MLP neurons of a small language model. Each row is named by its layer, matrix (up: input weights) and neuron, and shows model dimensions 32-159. Each number is 200 + 20 x the weight over its row's rms, rounded and kept within 0 to 999.
Before each neuron's rows, "fires on" lists the tokens most often at its 100 highest values on Wikipedia text that the model never trained on. A number after a token or word is its count.

fires on: "er" 54, "re" 4
L5.up710,196,244,189,166,221,217,205,216,182,190,233,180,195,183,167,221,154,172,205,197,198,213,228,191,196,238,237,221,211,187,211,219,204,211,160,169,197,177,207,204,197,187,188,200,207,194,179,205,234,187,243,176,188,185,183,208,177,167,198,217,198,210,189,199,198,178,220,223,168,163,149,168,232,186,215,174,242,191,201,190,209,237,184,222,198,210,225,196,208,219,194,220,183,194,184,184,202,209,148,177,211,212,148,185,213,216,211,213,247,186,189,204,172,198,205,234,204,203,191,176,210,202,191,214,238,182,173,199

fires on: "s" 14, "y" 11, "0" 8, "9" 7, "8" 6, "7" 6
L5.up884,167,231,209,197,217,167,203,192,184,207,234,222,196,215,223,205,206,187,213,184,204,192,239,223,198,228,250,182,230,191,197,222,217,210,188,197,213,187,240,226,165,187,195,213,172,183,194,199,207,210,221,191,207,214,209,217,189,223,209,223,185,217,181,166,243,194,194,193,251,205,198,197,205,258,207,198,206,231,208,177,215,190,208,197,193,212,190,216,190,189,197,193,189,198,182,183,211,165,186,189,187,183,200,199,210,213,194,190,196,239,198,180,201,212,202,200,211,208,198,231,188,194,235,250,212,212,203,205

fires on: " res" 35, "-1" 11, " comp" 10, "-" 8, " cons" 5, " currently" 4
L4.up338,219,236,214,228,212,217,195,178,182,199,179,184,193,198,233,197,191,201,197,189,205,185,185,191,191,192,190,233,204,223,191,207,202,193,167,208,202,229,212,177,184,187,220,239,213,213,174,191,218,192,220,206,203,178,208,188,198,205,225,220,180,192,203,200,137,194,207,228,209,178,226,179,213,217,172,196,212,231,174,225,169,209,185,251,185,201,174,195,205,217,217,198,215,181,201,207,228,202,208,189,221,230,183,220,159,217,173,253,175,210,189,206,200,238,200,200,192,182,221,168,173,165,172,194,245,165,202,207

fires on: " |" 74, "s:" 11
L4.up791,227,194,189,223,190,229,138,198,218,205,214,196,180,165,194,199,194,203,193,166,238,188,229,207,172,203,210,209,207,221,205,187,192,199,216,218,264,220,206,213,203,194,252,211,171,221,194,192,207,195,217,160,180,195,215,197,185,190,150,208,220,200,218,201,209,225,212,195,194,192,212,177,174,192,181,193,185,197,176,210,212,180,165,194,213,178,208,186,191,214,173,219,232,202,189,195,238,163,206,188,207,190,194,212,191,181,215,200,167,203,172,211,201,217,161,232,226,233,221,189,189,202,206,226,209,233,177,191

fires on: " |" 39, "th" 24, "s" 8, "el" 8, "al" 6, "ac" 4
L6.up517,196,169,162,232,196,231,205,203,189,219,228,185,177,167,215,194,204,202,199,192,244,208,221,240,185,228,237,168,219,187,221,196,203,191,169,174,218,199,181,215,222,184,187,213,241,187,224,182,194,235,183,186,171,183,167,232,207,219,197,179,218,190,195,191,198,210,194,199,198,176,201,168,212,189,196,180,227,181,200,222,193,201,184,234,201,195,216,187,189,229,231,170,186,193,203,210,257,183,149,187,181,189,183,173,188,213,181,234,184,240,209,175,177,207,188,195,213,239,203,218,244,213,208,209,224,180,174,202

fires on: " |" 45, " Bronze" 19, " Silver" 6, " No." 5
L4.up174,213,187,223,207,158,207,149,222,199,198,180,195,217,203,206,198,220,201,210,194,217,194,195,195,179,169,237,224,222,195,189,179,193,225,198,191,229,224,232,178,217,201,224,200,208,205,195,214,176,234,231,167,170,205,212,222,176,210,198,226,196,234,182,208,167,239,202,223,235,189,219,173,207,200,194,189,206,184,204,214,209,177,166,193,196,167,216,193,156,205,187,194,218,211,211,178,177,197,167,195,232,211,191,196,184,190,228,212,164,206,189,191,198,222,208,195,203,230,174,217,180,202,181,206,213,222,201,210

fires on: " |" 30, "y" 16, "g" 11, "igg" 6
L5.up96,209,200,195,177,215,187,171,179,201,206,210,236,195,198,171,197,212,187,223,205,205,191,210,218,163,245,206,174,217,237,184,199,200,209,223,176,184,210,215,204,206,196,203,217,228,200,206,221,202,196,206,220,223,197,192,197,204,195,174,175,182,237,210,215,207,163,216,241,212,215,208,190,165,209,167,186,209,180,164,230,212,170,190,182,194,188,191,197,230,212,181,185,172,203,220,219,227,166,169,234,163,214,189,161,222,190,222,204,166,233,199,201,199,197,176,224,220,188,160,192,211,216,186,229,185,204,188,244

fires on: " rec" 12, " co" 11, " acc" 9, " ro" 9, " Det" 6, " App" 5
L4.up337,193,182,226,194,204,235,181,213,221,218,220,218,198,206,231,211,191,156,220,191,205,178,216,195,181,200,181,211,153,211,190,196,201,224,219,256,208,195,197,198,199,220,207,199,229,235,132,205,189,187,161,197,195,225,192,207,190,236,205,232,210,207,199,186,218,180,219,205,195,181,191,180,182,197,195,193,235,208,180,199,172,219,192,186,214,195,192,206,189,172,200,229,188,197,199,177,182,158,182,238,237,222,191,172,220,225,214,187,212,215,165,185,209,169,154,233,209,199,200,191,211,230,193,218,189,188,197,233

fires on: "-" 32, " |" 27, ":" 12, " –" 6, "–" 5
L5.up185,206,190,218,186,199,202,174,206,208,222,202,242,236,188,191,213,216,160,191,207,227,213,189,217,158,200,230,184,198,202,170,225,208,180,222,200,246,217,212,210,196,183,201,209,183,178,161,209,184,205,238,188,210,202,176,189,187,205,174,194,148,230,201,205,208,207,196,261,181,178,191,181,185,249,218,183,199,189,195,198,180,194,193,200,210,136,204,183,185,199,194,202,181,181,203,218,209,190,163,206,179,179,187,218,169,171,154,177,198,221,186,199,207,202,189,211,185,203,195,203,201,243,176,214,170,179,184,191

fires on: " |" 27, "al" 17, "ut" 15, "em" 9, "ast" 4
L5.up469,199,208,185,188,178,227,198,208,189,176,200,211,213,171,205,210,211,207,169,218,202,206,182,231,202,246,209,223,169,177,222,194,182,225,166,186,241,208,222,190,206,213,220,227,255,211,193,182,209,235,202,174,172,191,209,213,208,194,198,182,221,206,206,199,183,215,211,174,208,218,222,201,195,243,215,199,191,220,192,214,165,207,216,179,211,187,175,167,201,212,213,160,222,215,204,198,209,157,168,224,185,187,190,214,222,213,188,194,224,212,195,175,149,194,198,195,204,242,184,230,209,171,192,214,162,209,199,212

fires on: " |" 65, " became" 10, "-" 5, "9)" 5, "8)" 4
L4.up922,199,229,198,214,190,182,186,219,188,192,187,184,203,169,186,221,184,207,212,193,236,199,195,203,184,199,223,228,197,203,214,237,241,184,207,181,239,221,180,212,222,199,205,192,176,217,203,214,236,223,202,177,172,232,194,186,206,201,162,214,141,223,183,199,194,234,199,218,220,193,216,167,187,219,187,183,240,187,214,207,198,186,199,208,214,228,183,197,199,188,214,201,177,205,199,200,230,187,206,228,174,180,234,210,181,228,183,211,182,213,192,200,181,208,190,190,193,219,225,197,184,214,209,200,186,193,227,156

fires on: " =" 41, "us" 16, "t" 9, " At" 6, " -" 5
L4.up623,182,229,210,176,221,151,201,223,171,205,213,246,176,206,229,193,186,191,166,195,183,179,213,179,186,206,214,219,220,188,191,191,174,242,222,206,203,185,190,236,218,198,237,193,224,177,179,231,201,221,190,180,164,214,163,234,223,216,202,160,215,210,202,206,207,214,198,208,184,189,215,199,211,213,190,191,216,205,232,234,147,181,201,216,211,168,171,207,216,197,195,203,154,201,180,187,251,175,205,225,171,164,192,196,188,197,195,197,207,221,164,200,186,184,203,218,207,216,212,231,223,206,212,214,208,208,220,211

fires on: "." 50, "s." 12, "es." 6, ")." 4, "a." 4
L4.up606,219,173,173,151,202,173,181,212,184,228,204,195,186,217,198,226,190,184,194,195,174,216,170,189,206,231,207,214,219,225,181,233,204,202,186,188,225,214,173,195,202,225,171,230,200,216,164,185,193,243,213,171,194,230,191,218,204,203,210,157,174,208,199,204,209,188,213,193,203,227,195,204,142,193,198,191,174,188,193,209,198,198,218,238,203,209,208,180,218,212,177,216,190,192,161,221,184,201,200,227,165,178,171,189,198,192,190,200,184,215,165,195,197,212,192,207,207,207,200,204,202,173,187,228,192,220,185,177

fires on: "C" 30, " Released:" 13, "V" 7, "c" 5, "or" 4, "uro" 4
L5.up605,168,197,187,212,238,206,210,208,200,229,198,209,228,173,216,182,192,185,206,212,239,183,175,222,210,227,176,185,195,184,190,211,184,178,196,227,194,247,215,201,205,203,234,206,185,201,220,210,172,210,227,200,185,198,224,222,201,227,207,178,169,191,198,165,206,182,188,206,196,202,173,191,213,178,141,185,217,218,198,213,181,172,189,194,197,185,210,219,217,188,198,209,198,217,170,208,179,224,155,188,209,225,188,178,204,218,147,183,225,201,170,210,195,198,191,220,213,214,220,202,180,218,224,233,161,152,183,161

fires on: "." 32, "ed." 8, "a." 7, " her." 5, ")." 5
L4.up351,161,190,199,156,227,193,199,232,192,217,173,228,179,187,195,219,198,179,210,209,181,207,195,209,215,230,201,197,210,194,164,218,200,195,196,223,209,213,210,202,174,210,218,234,198,166,156,195,214,218,198,189,183,213,202,184,175,197,213,191,200,211,203,202,233,193,241,192,223,222,202,186,165,226,187,187,206,182,174,185,211,191,218,210,183,225,243,212,217,182,192,208,181,176,158,208,186,199,213,218,208,208,176,195,193,211,221,196,219,193,199,174,184,158,185,191,215,197,191,214,205,174,143,221,177,216,181,207

fires on: "amp" 20, "ch" 14, "ag" 9, "z" 8
L5.up757,201,214,213,174,208,221,218,214,168,183,230,200,220,213,218,170,195,222,174,205,210,176,185,241,205,258,213,195,189,184,219,170,229,259,209,225,197,212,193,190,192,205,206,188,174,197,199,198,218,226,204,186,185,180,175,212,225,156,175,229,202,210,197,237,182,202,222,195,206,196,216,182,189,203,194,176,190,182,177,199,207,205,217,227,200,210,168,214,216,190,228,173,202,199,216,216,213,191,173,193,213,214,186,208,210,234,195,189,205,181,218,232,198,199,187,211,218,222,191,164,210,199,196,232,187,219,187,185

fires on: "m" 21, "w" 18, "st" 13, " =" 9, "nd" 8, "n" 6
L4.up413,217,170,194,202,214,192,230,182,180,240,235,245,184,225,208,216,215,190,200,196,217,190,214,152,177,207,245,213,231,187,204,174,222,204,187,187,180,200,175,219,162,219,200,198,219,193,196,192,241,200,220,184,195,215,195,233,211,216,177,205,219,217,173,180,173,181,225,211,191,223,197,187,184,209,209,172,190,199,184,200,199,230,188,203,209,200,221,204,212,197,196,203,233,187,166,171,234,156,204,227,217,198,184,193,172,218,226,209,229,197,209,204,208,211,188,200,209,210,221,212,192,183,160,222,228,196,180,209

fires on: " of" 32, "c" 10, "l" 6, "b" 6
L6.up251,191,178,179,165,190,144,193,225,188,214,247,207,169,197,249,227,206,179,216,226,210,176,216,214,181,169,225,241,216,181,194,191,161,248,235,238,224,186,193,217,173,205,182,211,207,187,205,153,206,212,216,191,189,210,190,244,219,193,184,196,192,218,194,215,198,170,169,172,165,218,206,170,209,204,201,182,228,212,208,233,192,191,224,205,222,183,177,185,207,205,229,197,192,196,168,193,203,198,191,206,206,189,211,194,177,198,188,186,237,187,199,196,228,187,210,190,232,213,188,211,227,224,190,198,199,205,225,173

fires on: "." 40, "s." 13, "es." 8, "ia." 4, "a." 4
L4.up274,232,178,170,163,183,186,159,199,185,229,209,219,184,222,203,226,186,177,198,192,208,211,191,185,214,218,223,232,233,226,197,234,206,212,202,197,217,226,182,209,210,211,193,205,197,192,182,185,181,229,204,173,221,237,208,212,209,205,202,164,205,209,215,176,217,209,225,184,200,217,202,191,161,197,196,185,183,177,175,213,188,201,223,237,204,204,211,171,214,211,178,207,203,198,157,205,190,213,213,224,183,191,159,171,217,204,208,206,187,220,185,201,203,234,212,212,196,242,219,215,194,171,180,232,194,227,206,192

fires on: " Gr" 19, " of" 12, " head" 7, "gr" 7, "|" 6, " inter" 6
L4.up156,169,211,175,216,202,226,192,215,226,155,211,200,191,162,220,182,192,221,189,196,206,158,168,246,183,221,156,214,229,245,197,208,218,222,212,205,193,179,223,216,207,219,182,208,208,192,192,217,218,171,184,171,222,201,208,170,178,197,204,184,218,201,217,215,189,204,212,208,211,201,201,195,212,220,207,187,198,161,234,165,249,188,194,194,181,196,228,222,192,160,195,252,232,227,188,155,200,186,180,218,200,230,208,201,198,204,219,221,180,188,187,180,216,178,180,204,198,178,196,198,199,193,172,200,202,209,192,196

fires on: " sp" 33, "w" 9, "." 9
L5.up387,176,196,183,205,235,176,170,210,182,243,195,213,196,159,184,245,221,168,204,217,219,198,192,218,169,198,204,165,217,205,171,228,214,204,214,180,206,214,229,219,192,193,217,218,202,194,177,193,220,218,207,215,210,198,185,204,215,198,212,217,191,217,210,156,226,201,220,217,193,228,216,195,203,257,207,191,194,185,188,211,182,252,198,214,225,267,256,224,241,176,186,170,188,187,199,205,204,189,217,208,211,210,193,215,180,219,186,181,224,215,195,189,209,188,188,229,196,204,168,230,206,217,176,210,180,222,196,175

fires on: " and" 15, "SA" 12, " AUS" 12, " unit" 6, "A)" 5
L4.up188,221,184,218,175,204,200,197,190,227,201,201,183,218,200,206,199,192,181,227,191,214,200,176,205,190,203,222,209,219,161,211,167,171,194,193,188,217,217,178,213,173,195,189,234,211,178,206,206,203,230,218,195,187,213,161,204,202,168,199,188,189,185,200,180,217,236,215,195,208,153,209,194,227,186,180,196,155,183,223,208,200,191,182,208,204,180,230,222,188,193,225,207,194,185,183,223,230,215,203,207,231,226,201,216,172,175,198,244,193,219,179,186,229,229,220,218,215,196,195,170,196,209,213,172,210,192,192,174

fires on: " and" 52, "t" 10, "e." 7, "er" 5, "her" 4
L5.up467,166,229,204,188,208,199,197,195,228,182,198,205,199,230,206,228,191,192,202,181,248,180,202,182,182,191,199,199,217,215,228,243,206,209,198,230,205,212,175,199,204,195,216,195,196,199,147,189,219,187,221,179,177,201,197,176,177,219,183,177,173,248,181,198,229,198,211,225,212,197,213,186,211,187,156,185,204,197,220,208,200,175,189,187,184,158,211,193,164,189,203,217,220,167,221,187,194,193,177,173,246,209,217,174,203,205,187,182,205,217,155,228,208,242,201,190,215,191,222,201,187,220,219,229,197,165,180,200

fires on: "ol" 15, " Mal" 13, " at" 10, " Mel" 8, " |" 7, " al" 6
L4.up912,235,219,180,236,204,233,199,177,194,201,190,191,187,180,248,205,215,195,197,198,224,192,227,201,175,204,231,195,243,192,164,207,213,233,205,199,231,201,228,191,198,187,196,194,171,199,198,192,192,217,214,192,177,197,212,211,195,194,175,206,204,217,155,192,199,222,206,161,205,213,205,203,214,189,212,196,178,134,207,223,173,151,185,225,211,183,226,161,190,182,185,202,194,170,169,176,215,200,220,205,193,179,216,225,206,229,250,193,206,192,191,206,211,201,194,194,181,195,219,196,212,206,240,197,207,218,204,192

fires on: "in" 22, "T" 21, "t" 6, "ass" 6, "U" 5, " (in" 4
L4.up578,204,231,228,214,243,204,183,152,218,219,273,208,192,167,216,182,226,175,201,205,182,199,218,192,216,204,171,190,211,203,178,238,195,218,191,207,193,212,217,198,174,211,249,208,202,224,171,191,204,188,196,189,193,205,207,198,209,199,222,189,200,192,215,188,181,190,230,200,160,164,174,176,194,188,161,188,216,208,145,229,199,237,217,209,225,184,201,222,209,196,210,207,177,189,211,231,223,185,207,226,211,210,196,197,166,199,193,217,218,205,179,175,181,222,206,262,202,185,163,192,202,193,171,232,189,160,190,167

fires on: "ic" 15, "C" 15, "anc" 12, "c" 11, "ec" 11, "." 7
L4.up112,220,210,252,176,224,200,196,205,207,211,203,220,183,173,247,171,177,218,211,208,223,210,184,192,223,223,181,214,191,169,203,183,215,223,181,213,208,240,216,204,207,208,241,208,231,182,187,215,236,183,229,162,162,195,168,207,205,201,194,194,183,214,175,172,159,232,195,202,217,160,191,165,239,201,179,187,222,192,168,191,182,189,208,202,228,221,218,211,178,212,208,188,191,181,208,258,239,200,164,242,205,194,210,222,169,218,221,208,221,170,204,234,171,228,185,237,181,197,227,197,201,162,235,193,208,194,212,203

fires on: "g" 20, " High" 13, "y" 12, " |" 7, "ou" 4, "k" 4
L5.up661,207,238,173,218,185,196,181,206,207,227,194,161,216,192,171,186,186,209,193,179,194,191,245,165,151,201,201,193,228,200,191,219,188,213,199,202,214,200,208,201,183,177,203,219,204,201,207,212,182,194,229,198,213,206,195,214,186,210,185,192,190,198,206,169,248,189,192,179,183,179,194,168,198,177,172,187,231,222,172,217,194,206,160,200,219,170,184,197,200,218,201,188,218,232,225,188,228,191,163,193,179,231,176,162,220,186,212,195,191,228,214,193,196,193,186,186,240,182,179,199,216,197,201,215,190,196,179,195

fires on: " H" 61, "m" 12, "l" 8, " of" 4
L4.up927,188,183,164,193,192,204,198,205,187,217,223,236,209,202,178,188,194,204,228,199,206,209,214,205,144,177,212,207,216,209,217,204,215,220,202,217,202,195,210,239,210,219,191,194,187,182,206,201,184,183,235,187,177,245,169,211,212,209,204,224,236,202,168,181,191,211,191,180,207,183,189,189,238,207,219,190,202,188,211,214,226,187,234,200,211,179,182,176,222,209,210,243,208,199,201,162,204,181,186,233,231,187,218,213,199,230,185,167,234,251,180,198,192,197,179,189,204,214,213,195,186,188,189,200,239,213,226,191

fires on: " |" 67, ":" 8, "ir" 7, "r" 4, "\n" 4
L4.up396,190,220,197,241,187,241,182,179,182,217,232,188,198,185,193,205,228,196,205,195,205,209,180,228,184,210,219,246,213,199,171,224,197,216,176,231,224,204,217,203,203,196,241,212,165,158,196,222,206,212,189,212,153,176,210,216,233,202,218,199,226,212,184,202,232,184,204,160,174,182,202,167,211,215,199,190,202,187,169,207,214,173,181,200,193,226,179,199,185,195,172,218,200,218,183,195,226,170,227,207,177,201,185,198,211,181,189,237,204,195,190,159,223,230,198,223,196,193,185,166,194,176,183,223,156,205,198,171

fires on: "il" 13, "if" 11, "w" 10, "ar" 8, "at" 8
L5.up736,219,208,208,164,207,190,186,215,200,193,186,224,227,206,209,217,194,185,189,166,222,186,215,213,214,244,168,219,167,221,178,219,199,214,205,189,216,207,220,230,192,216,205,221,213,196,160,205,206,221,190,205,210,208,169,259,196,207,217,197,217,240,180,222,163,198,221,186,178,213,214,143,196,205,219,185,166,188,211,212,199,199,216,195,216,192,194,219,204,207,189,207,168,211,157,193,208,212,194,214,190,172,207,228,183,194,203,201,188,212,194,204,220,199,220,204,219,200,205,187,256,183,170,197,223,211,211,216

fires on: ")" 31, "]" 16, " |" 7, "ac" 5
L4.up687,154,201,192,168,205,227,175,221,201,204,197,193,174,178,218,189,200,207,204,193,208,173,225,215,214,201,193,173,244,235,182,218,242,210,191,202,230,192,201,195,205,182,197,185,220,210,198,199,188,209,202,211,170,188,220,182,207,196,205,176,200,190,210,219,195,149,224,195,210,156,192,195,221,205,177,188,187,186,185,189,197,173,219,215,187,203,204,217,202,175,197,188,222,176,202,210,190,183,228,200,202,221,160,136,193,179,206,242,167,189,155,156,200,188,198,204,212,199,213,204,213,207,184,204,164,198,164,185

fires on: "+" 39, "'" 17, "'s" 16, " of" 4
L4.up448,204,169,183,210,202,177,164,242,212,200,191,192,203,184,210,201,230,174,239,202,224,173,201,198,169,197,168,233,213,186,202,240,230,200,180,222,203,211,216,214,219,191,192,186,190,196,202,205,182,196,238,190,166,187,196,178,179,260,193,187,181,204,194,202,205,203,204,204,240,205,174,165,209,191,175,175,239,187,197,216,227,159,211,214,201,213,203,182,191,182,229,208,199,232,239,211,226,195,206,210,179,163,186,176,205,221,181,184,195,188,177,199,195,210,193,190,189,220,194,211,247,209,224,219,179,188,206,169

fires on: "in" 14, " of" 12, "b" 9, "f" 5, "ed" 5, "se" 5
L6.up120,187,231,215,162,223,187,203,212,212,187,196,218,203,186,212,197,219,233,202,208,172,182,194,224,196,200,203,220,198,186,207,209,193,228,225,181,222,193,192,190,223,199,214,220,222,180,208,163,273,191,196,176,213,200,219,205,172,176,167,197,194,217,179,185,174,207,217,209,156,199,192,178,209,229,178,192,221,177,218,166,161,198,184,185,191,203,227,215,207,164,223,241,204,197,188,188,214,168,166,206,212,191,186,170,218,145,219,208,203,207,215,209,210,193,162,192,199,208,209,166,210,237,185,212,232,196,182,193

fires on: " |" 24, ";" 14, " then" 7, " Date" 6, " to" 5, "ch" 5
L4.up971,192,158,188,213,195,249,169,206,192,166,179,212,202,191,176,213,167,162,197,181,185,164,184,171,205,174,232,168,215,193,177,173,225,215,230,218,187,198,204,206,228,199,200,213,199,202,197,187,198,246,244,173,192,234,197,224,207,162,158,206,199,203,173,213,204,216,195,209,220,214,195,176,197,197,186,176,202,188,215,151,202,203,204,197,183,171,189,198,197,195,172,198,182,207,177,209,212,178,188,188,200,202,208,170,197,224,201,215,186,200,207,187,212,205,183,193,172,247,208,181,209,202,180,185,214,148,172,223

fires on: "\n" 32, "ad" 16, "w" 7, "ist" 6, "itiz" 5
L6.up646,225,167,217,214,197,212,192,205,227,241,187,219,210,170,212,197,219,214,265,169,219,194,215,185,152,218,217,219,214,200,198,182,231,206,152,196,207,179,187,228,229,202,194,202,211,207,178,212,195,208,192,194,174,176,187,226,209,213,174,184,190,193,172,190,188,211,185,180,203,179,203,177,177,185,186,195,220,213,199,196,193,248,205,206,208,200,208,186,185,211,210,226,203,201,177,214,188,185,194,233,173,177,199,212,206,202,187,192,202,207,211,170,218,223,188,210,218,189,214,154,234,186,230,222,188,182,200,206

fires on: "ir" 19, "ast" 16, "il" 13, "f" 10, "at" 6, "b" 4
L5.up375,234,212,169,212,183,177,211,229,189,197,243,236,193,198,219,209,190,193,218,178,190,205,207,220,155,227,182,224,204,216,207,233,173,222,213,199,238,199,195,218,195,194,213,212,209,164,149,207,192,243,188,171,225,229,192,226,218,192,198,203,204,183,203,173,184,189,196,235,200,205,188,188,167,218,209,199,202,201,192,193,217,210,183,209,206,200,215,185,215,225,178,226,193,171,182,178,227,189,162,224,219,182,235,183,192,216,218,202,221,194,191,196,177,207,198,227,184,220,219,177,221,216,179,212,223,185,231,225

fires on: "\n" 45, " |" 8, " res" 6, " is" 5, " n" 5, "ov" 5
L5.up437,226,211,210,225,197,226,172,235,233,207,196,207,195,179,215,234,236,238,229,208,188,203,191,183,156,188,222,231,229,201,162,207,205,210,184,196,240,190,233,186,189,213,201,192,232,199,193,208,200,209,191,189,169,224,225,170,217,214,214,201,210,206,221,225,216,202,225,242,166,195,180,182,182,196,186,191,209,228,168,225,200,203,172,229,207,221,175,212,240,187,203,172,214,196,178,190,218,200,211,216,184,200,195,202,192,218,179,191,175,171,206,187,196,221,227,205,193,180,174,173,173,190,145,196,175,217,185,195

fires on: "as" 20, "z" 16, "is" 13, " both" 12, "b" 7, "iz" 4
L5.up466,188,234,193,191,215,217,171,207,150,189,193,207,205,167,247,179,195,247,191,209,218,204,249,247,242,209,201,206,202,179,208,216,231,195,233,205,186,205,231,212,211,190,211,239,210,190,228,223,221,196,224,207,205,189,207,200,198,200,228,195,185,195,175,223,206,202,200,197,184,214,214,232,201,210,166,175,238,174,194,178,186,194,219,186,191,210,199,230,190,169,209,225,173,214,191,196,180,168,193,210,175,183,187,179,164,208,133,216,189,205,179,190,190,221,195,193,182,184,200,223,180,192,199,210,194,215,188,201

fires on: " from" 20, " ro" 12, " near" 10, " of" 9, " born" 7
L4.up356,200,201,223,188,232,220,190,171,216,180,229,203,186,216,217,218,222,245,191,159,173,213,219,200,192,176,224,241,175,191,196,203,197,205,176,218,227,218,197,206,164,198,183,231,216,220,188,186,209,199,221,197,196,204,190,217,181,171,190,189,200,161,163,210,214,186,183,211,208,241,170,206,172,209,200,197,202,196,188,184,185,202,161,217,190,175,249,214,203,200,207,218,177,209,193,195,183,156,205,205,218,164,189,183,226,191,211,247,175,217,178,200,251,173,186,228,212,194,162,161,207,190,189,209,200,197,215,212

fires on: "0" 19, "8" 10, "7" 9, "6" 9, "°" 9, "3" 7
L6.up685,198,220,175,222,208,220,206,227,182,217,202,202,211,186,190,194,205,224,178,201,199,189,192,202,217,216,229,215,207,217,157,196,210,187,222,222,192,211,214,216,175,185,180,210,191,197,185,172,235,221,232,203,213,189,160,208,208,205,216,179,179,206,187,189,214,198,187,212,185,187,210,199,204,249,185,173,200,205,237,182,180,211,224,242,222,179,203,181,172,192,214,187,213,228,181,166,228,181,176,219,176,178,222,198,188,196,155,173,222,234,177,197,174,216,229,223,216,202,195,202,209,232,172,187,188,198,203,191

fires on: " he" 19, "i" 14, " res" 13, "om" 5, "g" 4
L6.up656,185,233,202,187,218,204,182,159,150,233,188,198,168,186,213,200,210,194,204,168,199,204,184,208,204,184,226,225,184,179,184,210,187,215,201,188,195,189,219,194,196,155,183,189,233,177,206,216,182,191,183,198,226,220,240,187,200,190,210,203,188,197,237,208,186,180,194,215,225,218,170,187,200,267,201,178,189,149,173,217,190,200,229,196,201,187,186,230,208,189,218,184,190,186,179,207,229,221,172,250,188,174,163,200,194,205,215,225,199,204,198,165,206,197,186,196,199,211,200,223,222,194,171,209,174,200,205,199

fires on: "ou" 19, "u" 9, "á" 9, " A" 8, "r" 8, "ol" 6
L5.up859,194,225,215,172,191,171,183,232,192,243,177,197,213,166,216,202,195,186,196,205,203,181,181,185,192,211,201,232,213,184,199,208,217,226,210,209,236,193,193,231,193,210,213,232,203,209,164,204,174,226,210,217,233,213,211,188,199,218,181,181,202,197,195,221,172,176,231,208,217,222,210,167,203,176,188,192,203,200,151,213,175,205,200,185,177,173,209,225,199,188,209,207,200,211,196,224,181,196,193,218,197,214,158,191,205,209,194,225,210,178,201,181,192,198,201,230,203,223,198,200,197,189,185,201,205,159,181,161

fires on: "0" 18, "7" 11, "9" 9, "8" 9, "a" 8
L5.up995,197,208,250,179,199,228,201,228,170,224,209,235,209,191,228,192,199,219,169,200,195,211,201,197,214,206,214,173,209,224,195,202,249,195,193,196,208,215,218,227,171,232,214,213,161,153,184,194,190,208,223,215,202,210,150,214,195,252,179,178,201,196,214,190,225,209,203,208,221,183,188,174,231,216,177,174,200,199,191,197,198,197,214,230,216,175,211,218,181,201,200,207,206,197,194,234,203,211,166,198,206,190,199,191,225,193,182,209,193,204,166,184,178,207,219,227,214,195,179,191,190,199,200,205,203,210,192,176

fires on: " |" 35, "w" 17, " H" 17, " B" 11, "b" 5, "h" 4
L4.up768,200,236,180,209,240,207,213,211,201,209,205,233,165,139,223,182,180,229,194,205,190,214,193,221,188,219,197,181,191,188,196,215,163,229,195,219,200,203,198,219,204,197,227,201,212,175,179,170,216,188,208,194,156,195,179,221,220,239,210,218,160,202,208,215,183,213,207,201,201,192,194,176,237,199,154,183,196,198,190,193,237,207,187,218,219,217,182,211,224,210,221,219,200,232,188,183,201,203,228,223,199,173,206,192,229,203,161,182,214,197,202,202,177,216,179,215,215,225,188,202,215,183,172,216,188,188,184,191

fires on: "l" 13, " Comp" 12, " comp" 8, "ate" 7, "al" 6, " 18" 6
L4.up1016,192,207,197,224,206,209,200,206,170,184,212,200,160,208,225,181,190,204,176,194,253,192,173,197,177,218,177,195,181,218,186,197,191,219,187,236,207,179,215,203,192,171,220,199,174,209,158,215,202,214,213,195,209,195,209,193,194,188,168,184,211,203,222,217,226,168,189,213,203,209,182,177,199,217,175,198,188,176,221,204,165,201,184,251,189,209,165,193,229,189,193,178,214,177,174,175,221,175,177,207,223,243,230,151,198,242,186,219,226,220,180,189,188,232,198,186,212,210,205,179,282,192,174,199,210,171,209,216

fires on: "ir" 18, "as" 13, "iz" 12, "s" 8, "ak" 6, "°" 5
L5.up329,181,234,184,241,220,156,191,253,189,189,249,220,182,172,209,200,205,242,218,200,193,193,193,249,195,168,248,195,196,205,189,181,210,229,220,194,216,226,181,230,192,196,179,199,203,173,215,226,184,229,229,204,185,215,162,219,211,202,206,215,184,205,154,211,229,218,192,183,176,212,189,186,202,201,196,177,223,192,191,198,214,199,203,216,198,184,221,195,219,206,214,207,172,203,176,205,207,207,184,232,209,214,187,192,222,198,186,182,187,208,187,170,205,178,187,220,188,205,194,224,185,166,217,182,180,179,181,171

fires on: " at" 40, " to" 14, " |" 8, " 2023" 5, " attend" 4
L4.up694,159,199,201,193,204,209,156,187,218,175,211,179,202,168,178,198,197,183,199,175,199,190,224,202,176,215,218,218,240,187,177,182,210,214,211,191,230,194,230,181,204,211,175,224,206,168,176,228,191,248,221,198,185,233,170,224,180,210,204,233,169,217,226,228,201,223,212,221,242,186,182,167,203,212,231,179,193,184,186,206,206,200,174,205,186,188,201,207,211,215,166,183,159,208,197,192,187,174,175,207,208,161,151,203,177,218,208,209,174,205,207,162,160,215,189,186,198,192,178,207,195,206,200,201,202,209,160,229